MLP neurons of a small language model. Each row is named by its layer, matrix (gate and up: input weights) and neuron, and shows model dimensions 128-255. Each number is 500 + 50 x the weight over its row's rms, rounded and kept within 0 to 999. Numbers have three digits each. A neuron's up and down rows have the sign that makes its largest values positive.
After each neuron's rows, "fires on" lists the tokens most often at its 100 highest values on Wikipedia text that the model never trained on; "fires after" lists the tokens most often just before its 100 highest values on Wikipedia text that the model never trained on.

L8.gate458:560496503416493467506497502372455491471585573503593456451520511458479442502529530426460507490457534480441409540457486522504490540490569493458443462454459481499590501550497437566540529573505463482591435547588525499499480599525391387519577400493572457483522439520503402609454564542506438454389560488591561393485472523449483414557542473526402399534471503475489537474544534555521512496527
L8.up458:526488483511491504486406416472454561443485536565463481417439514507546545552505545523445495505547537508506539500492497371494501525440491495463542469414475466420558457550506465441523547589483550518489454494448440522513507430422463569435441457546451507541588546497370474553533519519444524541402500486448485468472559582438534554506532451543504467505527462488539559458527549493439520425573
fires on: "\n", "."
fires after: "\n", "s"

L8.gate120:489503562547571449475565409545417600529520464490454531433520441465546547575567482501453510450529559503485507508509523445569549511497484478424493585477460509503437433533411508526504478541531546422495510532558454512520522543543540438539530558562532438436494412566465486569495442458449545562427429407506433470593445473612480561502517404549533496411458473531421485434409506569495461536507
L8.up120:550532514465500484498438525545591501466509448489487428463417476526497506582520419480560503509530504492506510477585473498426507513532406566512463506460423493383553446462468600475436505485553474467555544511491583509391501526499591421467525539458440493535554500470459520442551444450505499485566486513480433458513503559541507418512492547549423538412529601500501572566471619474488472461515
fires on: "==", "|", " of", " no", "-"
fires after: "\n", " Minister"

L4.gate703:550618402458521488501486491467539444455608547560415513477512341473483526491484509566443523521436450537517519555590468503515570471494491475558481526522457553555524529527497596506517546490460489488521486381492538602574503501475500592491523535464540544529516515521653481482497481417554522557455402465387581545539512523536467486516449473542451526344478533412493497526524502452451548406593
L4.up703:526524594410525561597522536457535473482499464522472456426429461558540612427515434521480464527455450499505559504583477533403562562433442411469544599494454520534477490417526507442556524521432488439479491521498549533556542534469579525395465523537578578490543453542512501548457439452545474457492489476421567444446479554457532497462520482515436543518447495459439505525405472427472502509534
fires on: "-", "x", "|", "•", "al", "nd"
fires after: "\n", " ", " bo", "equ", " ma", "press"

L8.gate370:505554507477529520459438400410530560483565519500448557433421433446525503504531484541445544501436464485450487450485524506501429529502643469438576506422386459389472524483462512520518477465478434527556538480578554531627501548396494421480570466556577459511473391475493458494495520520478451452501473492420487479589501574492575443500579556460418497498561580356438532424525557431460509560480
L8.up370:608498448455522446454397422493520510544362512441515437521487500467513448483463457475555510538442460608518469516542531482509487498561558538527476489473351431470530553591446447457514447553382535434562511492522517484608447483389451455456524552463531493486474444464541543469514408512521521582432496527486465505561480516508492439438548522577446421420530571393469538578435520507436488554554
fires on: "-", "==", " =", " ", "°", "."
fires after: "\n", ".", "-"

L4.gate645:471484516476461506615490451561498468557494474353585420559415486434568445553475487605523496505502509469539434533515548552460420419439490445455593554600490549463526519523545517471437628475519550450521519514493427499488513555514489467459467451449518444496527491562519509489461431488445528506489520462514512457477420547514591541400490331549452505467541548534528526485404522456382469518512
L4.up645:558534529448526478595512395527522509549506498428605536549408433436510458559496467469515475529581477525518421450475538453444477535507451455471517460561502524517501463451494473457448600566565528484461425517526450484484576492497536484519502456504531429459453409525559616482560439545464476566497521482490509534475425520549472556393485416484463439494566553554570498537390500476443418470571
fires on: "g", "th", "al", "l", "m", "or"
fires after: "A", " ma", " an", " An", "N", " E"

L3.gate586:484515459479485409508478472545457468525439480500474514509458501543602508490523342596538445459532451522446506450520508591606541456549455608461460451492493510496506510546524566494475401531456461511460457482549497600476547495480551440581584457458447506487588540543507425506518467527520643540557480596532459424534466469516476515490439579517465509540488564498490499411375351553516545512434
L3.up586:493515542507475520484435392534492542554460620490479425481596502602525508547556489565519438408482424476520487508510465581557480544569502520480525466469446421591527412508437503503510509579559485409478446522476461536520558502462558411553541545516542517446505605550475448544493475539502587512574457544402551425487509448502450526470462555487423491597480483497492468527423440547420515597455
fires on: "ed", "or", "In", "in", "ce"
fires after: " (", "\n", " sign", " di", " S"

L7.gate613:578545531464543526528416529495486539488496425530536445470547423530461509467504560471450492511501449553465473441518484484536453549492531531493459424566422384488519505433474455551454514582585425617527563506451532489496453468496448498412431482554484472537465475470606484494533532519427536468470523528397568492478646553477558529557551569499490501495579411464550543483485505493505478519464
L7.up613:560550460451435481489518438464459546538541500411436423457472521483422500486431488510497527550539575393480387502426538602510510583485529430553558513559529537413490495419474522547537427444461470515475567439528589426480553513519554476496538391525399424521538465568499403526505456425485421539535552572470542534540492421515515580510435444501493502437583454483398488482494481513516569430472
fires on: "o", "ri", " /", "ra", "ro"
fires after: " ", "R", " Ri", " R"

L7.gate594:412497483563545542547646493435539375424438556556374576481448540463480430430507471458477475499505548470548522489511541486453517526498596476511420504534510513480557481401388534479541461559509478535430468382494478506503443497480568616510445526545577472529448575495515530533490510531433491480571518461396517522454510510507545478461447463599450543475515481383522503435544499455510501459476
L7.up594:584475560541553382452549477446495472452458534420599497567547563440500560544532453507516510452510498488419528481461429427507504579433516473466435541467559565402489558523460529548496507488387517554529546466498421477602527518474537527400570454562448503461533576475424466449519430542572451475469508527529495568508470483559504551486411467556500579576468447460480419476606585417566486510584
fires on: " lo", " be", "le", " se", "ent"
fires after: " the", " C", "e", " The", " a", " ("

L8.gate684:547474517479440583583529615487437482537551538467482554406546459510517464536501458490445515479439470510518444581493426533500494466549429539543452547573484490523566523502524480527533441598470485383445426545557476434436504452491491411565507609486453496523592512513467439584523391521451501393621498485498492512519480643404485476509604535401506420454502479488468493497546492535547436522528
L8.up684:449419561452420522543543498476575545514589479506546447500462457539451586500528471472465419533380546546573512460423547478477522485550552533438446483540534534518479451398488429481443541483475590441472514451497462500569481496547484559545478362545520506578452491449508552529488560623455459489430549530542502545571465637455485493474483523492337435535429546451508464473515472483454457417500
fires on: " "
fires after: " was", ",", " is", " be", " a", " and"

L7.gate510:483546474453533485465435504501541512524454547470538480623459520536545585511630565546453532561598522536473534493370553606555523514621437485572505538445499452459530561492405569484521494494570516472519470471457432543498467599488490503529516466541475464419487443529465506318444483541414438552507457504537509488484468557515591502507467501544434500441533513528513468441553562475412461526520
L7.up510:502505491469478506493457448507499571391524479461505469503613475482460478578521474542510499546488513563554500515503611519527529545526562533442501448466432452532459593479494546480588502551494469500626479435504486559513468566621476556453492570453478554567444529501393548515457485444476448632440590402551429531500487517569556492511534431576503538441512453569511502478448487510423538404509
fires on: "A", " A", " a", "a", "n", "op"
fires after: ".", "\n", "A", " ", ","

L8.gate624:483585427432426449508569391461573467472433460558519479483497533591470503448437497567509477457442498509555495603524436511496513485507529459557502480519492553561443430600484513487482537514458580507474512496505531478476542513494579550522604594557510521457507590437520578553446530410531447525506394492445478460467488486542483447529538443572508570455460370455496578522530553464554582539520
L8.up624:439498537436451547498527562508578496471485569461495659466445414405460515487418566553527522459566533552505444489513482478447550451552482520574495476513455556530550530462484504441513457551560404533443450543513566468514423447517501517493411432470462473462555501522507468498485542496478504515446445483474567452399497441495534486491479531496533549507523544569521465538525554465475534421454
fires on: " ", " his", "im", "li", " a", "ti"
fires after: " an", " made", " "

L7.gate235:498517460480438477541610515492441527525482540518583482545527454467545474445404547446606469509521525504448394513521467553478526534523486469485422479550501491489491470470495566484567480441428565521517497537500494507538598510487541475477544519491493580441365514476560445538556537544500495514526428471417511540492522376581487494505473444501497565463559506526591557498514528556557505515516
L7.up235:540518453539492510540527493490531582492459577431650444440515572537446485478528457502531499455481498542391455493620486529436503438475556489502483482437526375625446494541497459369494501488535538390502458498570523502433536470507566535449480481502508487639512483455537536496516493483576509524563562487445465496563510472475498496552497450495476544499567594478537477491554540516512475419466
fires on: "s", "c", "ver"
fires after: " a", "ci", " Mi", " ma", "ni", " A"

L4.gate391:573418483551529350557451476478464536516448505591517488375435437538492433528537591388457537510531377480580497570573553436520485519443437529473491471521545402507537576476517511572452497479515451486549557544435465504538479436447560570483448432605466503562464503513468508406483502512583518533634550486514548555447524574555515531496518451465546578500456577433568538475478450434501444494479
L4.up391:523476468504449445386492471463478548509482441473462605573472420609545574474502536523431545486518483532490586408480610501513387513487505509519552498562453446506512520502546540554466419543529577410508500400485518532483498534517469473491354493597449532532441411485425541530483532573547584416595489465461559426427554417478504524507494389516521506542500495464569506524561517446503468469440
fires on: "-", "f", "se", "ed", "pa"
fires after: "\n", " Jo", " De", " Mar", " T"

L3.gate152:434518487618449479585524543462487531556502527529449534572505519461438471393573481419505553518470460435488439434479573475509513491481472503557433493496498616546488485483529501531489495485402475488546552530520448628506504529432389527516449465483476529546470548449543478530566477559535497526436612481489466522504519508471606506475497526471546524476523535502516528502560533457554508406525
L3.up152:455495535522419474601461453505510474526449577478447518518417495554535474396449474563438526496527491520527520430480566546476513568436536498500529514560473569498512484508484459473566381533429525480511488493477506575439465557504432518559587384524553508521485555502456524508438490551500522538418533452540464537476525538413556520461470450504484427485462511493480531507439484525552419421521
fires on: "al", "u", "ar", "s", "e", "ter"
fires after: " qu", " Qu", "L", "ar"

L8.gate531:495438377515527565421473555591571527461491566537502544510518532502507520505552487520491496505494490435539471443497556519558485529436501473538511554585507444419467474491553574527458449491547508534400505522434517462478552492551463481521472551604408504576490492513498531617486520543497476430457453546586455494487459437548507567571478468514449513366492479402602545421549501560526532498549
L8.up531:520443546435543440441558554408490555565447537499494566475500471481489492537474553443461459552565520584383473514492453532513514501512407575587505546382529470534504500575421578444438480549568556566442497504517527443644411508544560501523422438479636503494491406467455413501496543465498427546586502567507595413529505451497496424429499494546528463580606535468514479442478576560421457442534
fires on: " ", "s", " a", ","
fires after: " ", "ian", "an", "ish"

L4.gate196:441420464549536495451430468498599568366498463554638531513530472491520558547522482500507567450458528533458584492488504576505510582494523495525479435556579511522535435447501400497501487546529571495476561541487497504525467508518468460504430508599584437487408515413527445508488569441438474473531425514501481512464539474509483616534558462430578472432563468420476545472517461492483499505496
L4.up196:542481476458612572529472515573566540454557458496494541490382495446414544529434579499415567474519492542554526412495430553500474491533554491460465486522569579544542498534450481530493486539429544495385531544535464574474376479397503470503464530480459512523524447557580570472511489462471451478479440533508423499545496531507504566503521532464548475556580461599438542536409492502454424434541
fires on: " |", "-", "\n", "|", "m"
fires after: "\n", ")", "s", " Party"

L3.gate159:394527481528447441451543463486525440466467464401464528476466342402552538508503486464520472500471567526481502565471557434526541415493448629613567491474492473500448541502471531528489580458406531535497451519544435522497419536516602522479451476503474582494541601423492589496475514556569578518531503469466469608436523453415473482430466439435514453478523457489565436447536436487506577570561
L3.up159:471450568537533536448493524529548481478456466513458549522386477416504474477523432440561447492525571488499520607405427451444513402432488639496558519513470493572524559529434485421484537554428512582406439487529492467623483589523555409474535463490550567560429457499527530542435522513576487477495539424468483534563544484480514519472509550501456498443482454461476411518497537511529443455497
fires on: "d", "\n", "al", "ch", "ic", "ly"
fires after: "ri", " Har", " |", " Ri", "li"

L7.gate403:543615495509454451528489552576504502408482475475464589486565564597487475561438554439559482535482529511487524544549512458547532523446525491577481616510541491539522499525423508525467518532520378411525466519476431520511371496464590505508632469531509556440495504412494521514522470487608551505526478515464526446613472450547476546442522503550492535586517476529535498399524494528485506509503
L7.up403:542534438533510495561565484555540544523576560481495518404513456485422458479478431443454491486399475483484526496514478430487541562403530395554515564557516577534564477524497548497502492474607487448548467542532517505508507508436526468470528465558415571450479461499548484533505506491461489506616505545580501473454524434522527494487467472605482482568458658582558553612442385513501451496468
fires on: "d", "ho", "ed", "st", "ar"
fires after: "s", "ch", " Ab", "th", " Sh", " h"

L3.gate398:546595492594428463545537458556551547511454526424461512581514469565436414513571418548553460482538383499547541485557433585522579499484424533573537453527363430477503518597490572548491470536534458500465483488555528467515513560541512443465568608504511481509539481544428433509467505539599474484493522557388492470542501519508496460560497482476460595516455482504489449526516481514531477475359
L3.up398:495478505540472478461577463513539568528496515444434500550530514518464511450557485507528464469542474504499489489565515593447485521500505572532547470520394464459517504618536605411562472528502480477470498522531483462550532558565525422542555564573489471490552466533438516457487536571618482431466472514343456449548517545510555431469465467410514541549458535513445433535543457510481482481398
fires on: "\n", "b"
fires after: ".", " ("

L3.gate11:531525538506471495576453402476510522475486434514508446396441405511497523576519483495494355501507476495492576341449585470435507525586466509537527460514481397478560518438495524467520554371560510549512496527494512471596503481484449499496585445464509392507518624533493526470523517499527485521545548503485540480486479538459502502495532552511404604550495436552442542528452543509468493528453
L3.up11:453580411539517532491455476491494534550459489573488452403463465506484539608503541543551499583431599417506514481481532493452497542623552536481552445517506428428504365468578550534472431469508482526593436467577502454452450478521469474601515513479481460488548514481447580526433476504405514530569507485572513509517517493451507561500514482524487470522448465576488450497475544486418514568379
fires on: " As", "s", "n", "y", " along", "l"
fires after: "A", ".", " B", ",", " U"

L3.gate492:416522500438446560518484519546600534453586508446581387471502543602464555449485472512535454530476504558414532538521450533563484495443518468508453440508497492498460473526491488588561496487492438512536494409450499515517476529598448540510458482574502482458590441496554538423550500489419450584439456583545567496416557434436527497452516470459552535460447419600389478407442560592444539472536
L3.up492:479495513505451506492473485498557504378570489460482490481534506486462591503462426559453567505496498563405447490528460583448502497483546456503519523475534523452455431545487514610485508484447471451557493518464457509481503555562481464458516516541493542350620490516483553501433430496434483519421483621512594482415534424515465459579550460511531503497403489548402428431396505549452555412495
fires on: " The", " an", "-"
fires after: ".", "\n", " in"

L4.gate456:402431471432417465550534504510481532578450542489595481542543519470496429458573450479587380626502413504607531612467583475545426539537538527523473488549376463511524521468418573487538566587505399582486452463464541531496504497461454456598526462478534456473568462434518493436500452527445481493452509515477481610555502453561483539483494517502450594556532479466522467558524393480425539485515
L4.up456:527477489477466578528595393528471457490533506467486499497577650532490566565436534513475538446557535542522563516502467524538509503530571432537545533522445458557494508466566483498627578455482557520516380454472615546618494474439541523516503547526517557489506442523499482526568498496544516510504541585532437543512533530518475468430440571536496471506519549572555465460498501498514496420491
fires on: " ", "ri", "or", "s", "ed", "d"
fires after: "\n", "port", " S", "w"

L3.gate471:445503520503457473471520453516472472453527433560486552553506452594473546486573468470455476452476438616425467437481551443538481554508443551583460432518521565456632482553446450511464540363526474567521498522523501477489530480611470444483519380458550490427521470487507586566489530468563480524502460555509449484518426562512627323500407561512434545515580629525554524427516474503414565574469
L3.up471:535441543527467523408510532459412383410509537447515564482546507480473562469544469487421494519445406538487457486415506456522438547416491525479517464483504576474501494512508581585530440482428511489496537552499496502458485575463522463614447667414583526436546484493488487609510522477508531404563500503515547516474520540516520523541446441450435559504495543491378477445466439388465581542462
fires on: "vo", "x", "us", "d", "4", "ver"
fires after: " ", " (", " mi"

L3.gate19:514534485560479486497530406524459552478542467500552512546450486441506506480445465590501452488502480457575515512403541513535483462483527451470419482569448468504571460492466498573559488495541481393466433431472550461473388471516474463456489434552466495465431436511495441504445503491503522523552558519499509461407473584519541399554631471535503482536407539517461404544605464573458468466505
L3.up19:435513457507567448506482377498488484485545444548420502526480512525525521493526467551506493494518456498618571461414604516595461502452513563476521486503461559490587444450476510490631405530516576497484480438439469404510508571532429528510604497588514480447455569488516533535540543510551515514501564475494498463465506547565458492602540436441536491461446580590460464523466449478462525515550
fires on: "\n", " Co"
fires after: ".", ","

L3.gate309:390520433532512482439541565554454535581537521569541508520424471515460454501573522454527534545501486502426513493473522497535417547463503475467485616456516487569652443425574447435477551364451547447489428499553486438447639498453436527523464482483541497568527501485480468467583464581525554472446549407571480488482442498486457556413500481466460468436571498452470466464404558470554510438412
L3.up309:492496394418493551520460533516464554668487507518527493498420527531571472512521509518518550504507450572502526490466581444517589584497453494479477464467562521559539503403518448413541578379437528494481468519595497482494683505532510567451502496510546474605536531498464487506555480509470501473482373392453565400469456429491482565402441531533525491414497395448546492491439571472536482379472
fires on: "e", "ter", "See", "s", "ex", "t"
fires after: "li", "T", " On", " T", " Qu"

L8.gate633:532550442622444440436517554421498477598519492458567546548470485539459598469450465508427538530517514509465450570481415487569518559477538562490513467470488494451558470455484473440475544428392510500456417538524540469485445426488520586501571527547502452514465504519471533523568488575480410395509465497563484521459493515465478560493400492449433327409581434543566478449486496474502510397603
L8.up633:458598509546494449458497482512516498584503568503544470474510506580486565558485454480430479508456561567468481511527494509595578477521432572537555566472470428455495445494531544452494544447521517498513423478573581550492502412489441508533513471472528496435598477526479556480432538524442602523454528469491528532406463604430496533512384541587500488542539578486579560519604490562518547464499
fires on: " ", "\n"
fires after: "\n", "n"

L7.gate217:576482481448482429442489479492472352452590540572547473496514447493438430491527510479491539458514471513472565577473426564477497453401445372435403465477519543571566492561525517460456527482511460433510503513488505480489472509454441456461510499407562531522509492484534459470495436479552395532492451540593532593525535499532468485466499500550540459505380537463469459493450475471532517486619
L7.up217:450505470436531447528551556529461475500505407659426449474499559453505451510535453482484457532528462495491489415477431432434413511483549468461525543505534453495510525515418552607567483570485532459493462594558518510467537427455501430503538451461494545521496431510571512553450488552457430550504500498415494533506537455466489456487493521446518508522569513480524482556529491491509538490544
fires on: "et", "'", "n", "\"", "nd", "s"
fires after: " comp", " de", "g", "p", "n", "ce"

L8.gate464:513595392506399542509542479539427502527465438584389475501485496446585533503518553432492388523498525479482470478494525482476493456467600507545509468558474580381520479443556454514538370461505528472512445561543427433498467504517514457514468540530428487567480484459572526452565391505487530567520559477390509509435501452541548513611597565579515505496557500512541472502548400452523517478496
L8.up464:483420440510494486535497431435543487502417528447460461492524502436478593428519526461525428496463563437445476568520458501452474402463542485551445583496482480553485534557611455426598569615455526576508536513473516449528534549469487574467495440514481447517572436460557551555550570501548492547616521463490492578500533541526399450597466513457593533544541546468585502486460534382570586447411
fires on: "ver", " |", "al", "%", " G", ":"
fires after: " ", " Go", " a", " |", " Party", " A"

L4.gate501:416581570519546508392506491514525487610479484496541503440435504514437489561442525563551522496447575563402529510514424567602571514443497515494509455479380480487531610507444408546509523434498544500523407563501506519452422543563470555573519568508517495543499471573568544367474540433510492462398460479503461451476558503511543481489489519562457464586536453481481461551540510528472553556522
L4.up501:440445466604517463525486501450505534514466590558474555415461591371402483569520463438468464550497475496498451557506475515574504537545517569463458441499443462498479423454450460574534483482500622425496450508478394462568489431491491507523545382449558453548497436503529578479540526443552519484409549510606505530543574541439437486506472537493427518542542503515506497559518439497499543558458
fires on: "\n", "d", "mit", ":", "ing"
fires after: ".", "\n", " Com", "il"

L4.gate127:474571532449606501531517514502459584465487504508497508450452498395532520593473553508515488585575546472474507460560499483508518507468420541534490500510540526528502499537445434514510494390585472528438491479502557452529387495478493529476552522552520537529530419524521556432435559470480471478418506561549492490479512456492475589508572437541504435497525489525567520425516595495518458497519
L4.up127:487644537438559538539514523514525599533460509473466504525552516410514485552539515487532530561550460457511459475605537481482445547544559455567579515498465423537550434535533417541471555486479520423497492538471527490492439484492503498496493503457489438461591460456466470562446512487559484492491538527495500477484465500519464456599556479486441457413453505599630486579509543451517598526346
fires on: "en", "s", "art", "l", "o", "op"
fires after: " P", "tro", " sub", " V", "A", " U"

L7.gate16:525515476457412574496478549453568482577489355393512432508545530542579496417602498532529533571471479438474573462424503502578587411618518483418563552455464444502458489421466556527439564490492456597504574510488568593461486602506469487518465574518508454512461437412553427553517482472529496472506480594519495500428528589457564597527415502476476526462493503465463491424527402554536537406574
L7.up16:519546509438526478495533526484542423473551454497441444474453479466529493540537495633457487509484391456444483450439506468437535431499524423443488566472525455483480489454537495449461452491479599539491461503486538596471509475519485462555498553579490582446496427425481469497544495416449462433469502517501442413476541465554585579440534476507578617630502492551504477511528514530469467545478
fires on: "d", "et", "n", "unt", "ib", "ir"
fires after: " B", "or", " p", "co", "g", "il"

L8.gate644:489512439494454521434574529536453597488457464442464582463467459482486455476597528556472409493561537554420433532588415522547458484519538415479543521549477513459477477454552488486510499486455497565492526479625423435481553493503496431452528570458514483514573490541585477542541510500471515448510466534580513582497482456596420546432521427478536503395517467484470460397518514629476458411429
L8.up644:525531416530464437445598542525498523437562548600499528569556425522422524606519489482426499564477407528623526510562538506471538480469468443521494543552491516537465473499537445440467500447561413470494508485488499479523548549522543476466458528489452579517566480526571493460504492523561497539456429514486407522648560501456540479514415535556459526495455500493355465455490536527572491481515
fires on: " ", " a", "|", ":"
fires after: " a", "\n", " is", ",", " as"

L7.gate533:398553470473479480509538597389458571349595531543472521445458492451508620496495424476447484450482483527467460445531484431573481486367480470439619532513511473534462444485521391433508512507493531487542452518483482495541497532497553445462490434483519463380547548457503489454415493522608576465430494511532573505452554544396514554444498347514552383476422517543558479454524556545527529474532
L7.up533:520582530476505540437451554463513474412613563399446521477509536518486560472444436534391456441430552583527478485594495429518478508366420536481488493581555369483492545525530400417385546425478476446514490512446427501513463567388461516494530483455386489487529409484461545495411549501434533527502565522518481483518585447485539487463520450459460416489467544541511469583516418442478525454464
fires on: "\n", "."
fires after: "\n"

L4.gate285:472557476546457481402442516520498522492521525486453466482565446444515535512475548547492527579520496535469426464423607447514477478469560557452545397526535516553519510503492521447561468455467464541510537539545490557550601562551522438510531528542498473410448451512549341504493477476545383457458421552485533480518462516454510438501558480429488551447475536430456459534626478496419449527434
L4.up285:553598439433475513527444470533493488499508491511519404431481464407468548469638495470464444636442477544416465562454516464478553527516498591472414359503575554478511501471496496451513425510428548427513575504492419466524450477487435520414454504500490505440494471487501399520508484553442475504598544526520587578480564495438383451436474568448550511473521521471429530605502427480473497480519
fires on: "min", "et", "ous", "x", "on"
fires after: " ", " h", " mi", " comp", "ff"

L3.gate630:527539471558543497568490418579490534563516453595434551514472451477468526543498398561472458491521561509565525471509475509466509589556506441468475514506508414410574563532392554450458508474509489485578484446459567468445437533582359519486540516443516504448469489504463564450487493489533467564541533590431559501623485428472532484475482511565514528594506491496462503524552556467448529499444
L3.up630:533571494534515437387423540561479470496526443526531515520519558567460513549536552515511577505521510508481538465580538561490551556448515513526490403577532553466513522559551482570464476596493487476496533502562423509599491569563574477440535477523540525462531506532479434416453382398516531507493503589442573453549473463451509378493402539533489483452542492427466474572505404424513544497506
fires on: "a", "e", "b", "o", "ar", "or"
fires after: "M", " (", "H", " \"", "B", "E"

L3.gate356:451576497498544473473534512542476444510480522541502490601459425540557548513430480605542466488528479447609545622528539491511454466437489525470538538549546488405474595457608572486499524434409558525470519526449552449469444449526485551389574481537497433476594448606549438392489460472470558551533543486398451478438391515487555479552517490481534546405494481533502544529459491445476529461425
L3.up356:447521522402549456457564537522542446535503496511511586526404554461555461540423467523449496498502477513506555537527489521488498523410592505479479472585512544460546492603485477497531479489549547533451498590467466473543544434522614550446582501564473548545543469499531545514494454476422596503544535439418404551467447572493509464531560525489502475452521533553456508548533531489554493520466
fires on: "or", " Bur", "l", "ur", " Ch", "hi"
fires after: "A", " |", "F", " M", "N", "B"

L7.gate229:479467482504440573526504520508480517431499450500499451439479479513480489466523595618576472505504547573441407486472496486479520435541433485527556480558523531525436475508475557575592535494461476499469546422492578464534386563445466443480527438533472474517522430510476472499540598536484598504519497478512398515500514542558547566432542460556468458454587414421556575545553423506476471446550
L7.up229:563459397518530575591485475493445393497477442513520493510454414440503582534477471547500451542442518557439565512496510529476577496591594618575574435526546454525560476478554579527629514516519523523504594528527575534540466501479562542518500537420531471555542494536410488488442456553473546492520476448540428565423498503490492479435535580489477481442577477457553419479548560526446431398523
fires on: "s", "m", ":"
fires after: "s", " App", " Ha", "b", " I", "us"

L4.gate601:420466527538502478505491438412541524542514437588555423488452475594483477547597488501485514471407496500493474528627489493446429467473577455421552465562531465476451570583547514460528502543454537547628502541463392535503526588575517514428514536560473527432591468449524461523492444427484448458501466482465547570495461525513632471512565542406424670479479494565478545473501493444498493493572
L4.up601:492520462471480538529488431487588543510590544479535484485389571515617575519500551501526506577508449438441518552612486526481542497401592442400571568572477511561439555534513444443451513394523536537547479536482475514480509544529507547524468476526520494415441469520505561524456456416511495457453495548497532496561510502560539512492606531539417514438494456525471538486446531384558500442505
fires on: "-", "s", "|", ":"
fires after: "\n", "'", " Education"

L4.gate112:561528525482538475499475521478414617550618402481502429458466520491453561513554570468514544490548478521449556530535549512521516592368501477541518458468614505476542453514485467426453475495590570510546528502424544486489482444473501495489467476548513449474484638408528439541492442457419542424472499521495426535509502577470460511517498425462438522536524517474447503425541474523538542532441
L4.up112:416544417447516547444471618447439515465502489481485455458442496474472446514520471539489460529423451587467475417504501437574517407481506406499511372488539454510474564452547493479496481427559461451457501454423466548459490493516484470534515556507397524544496581583517459484407398550483421539439544514512515430472534580412545515493577504558539508470579528532468490476497525480552468466483
fires on: "\n", " was", " =", " run", " is"
fires after: "\n", ")"

L7.gate322:542612517426453503439531505496634535558565427491424511495428548539553448543507440450513462496516542516427486402560457522498560567449481561461445473482462490564517569636551521468523465566435474443498441472502538496504505549448483496468524548473432501601411484443557504500470481528470534473519501453481468596543448510428500553491579458484505374452531478611531505486483549589434582573475
L7.up322:469508469517433530530517471481497524444428495491494440551425408574460580451487453477523495520536491506499470473494495553556591479463419551548589507442478397519473443548455491437525508567519411507487468445519451478548529526378426545538531482537500522479440544448598500620455571527486508604469550502467531546423520464413479555524499493614504478474579439505515509486612490428438577498440
fires on: "p", "op", "ic", "st", "ian", "Japanese"
fires after: " a", " to", " p", " be", " P", "tt"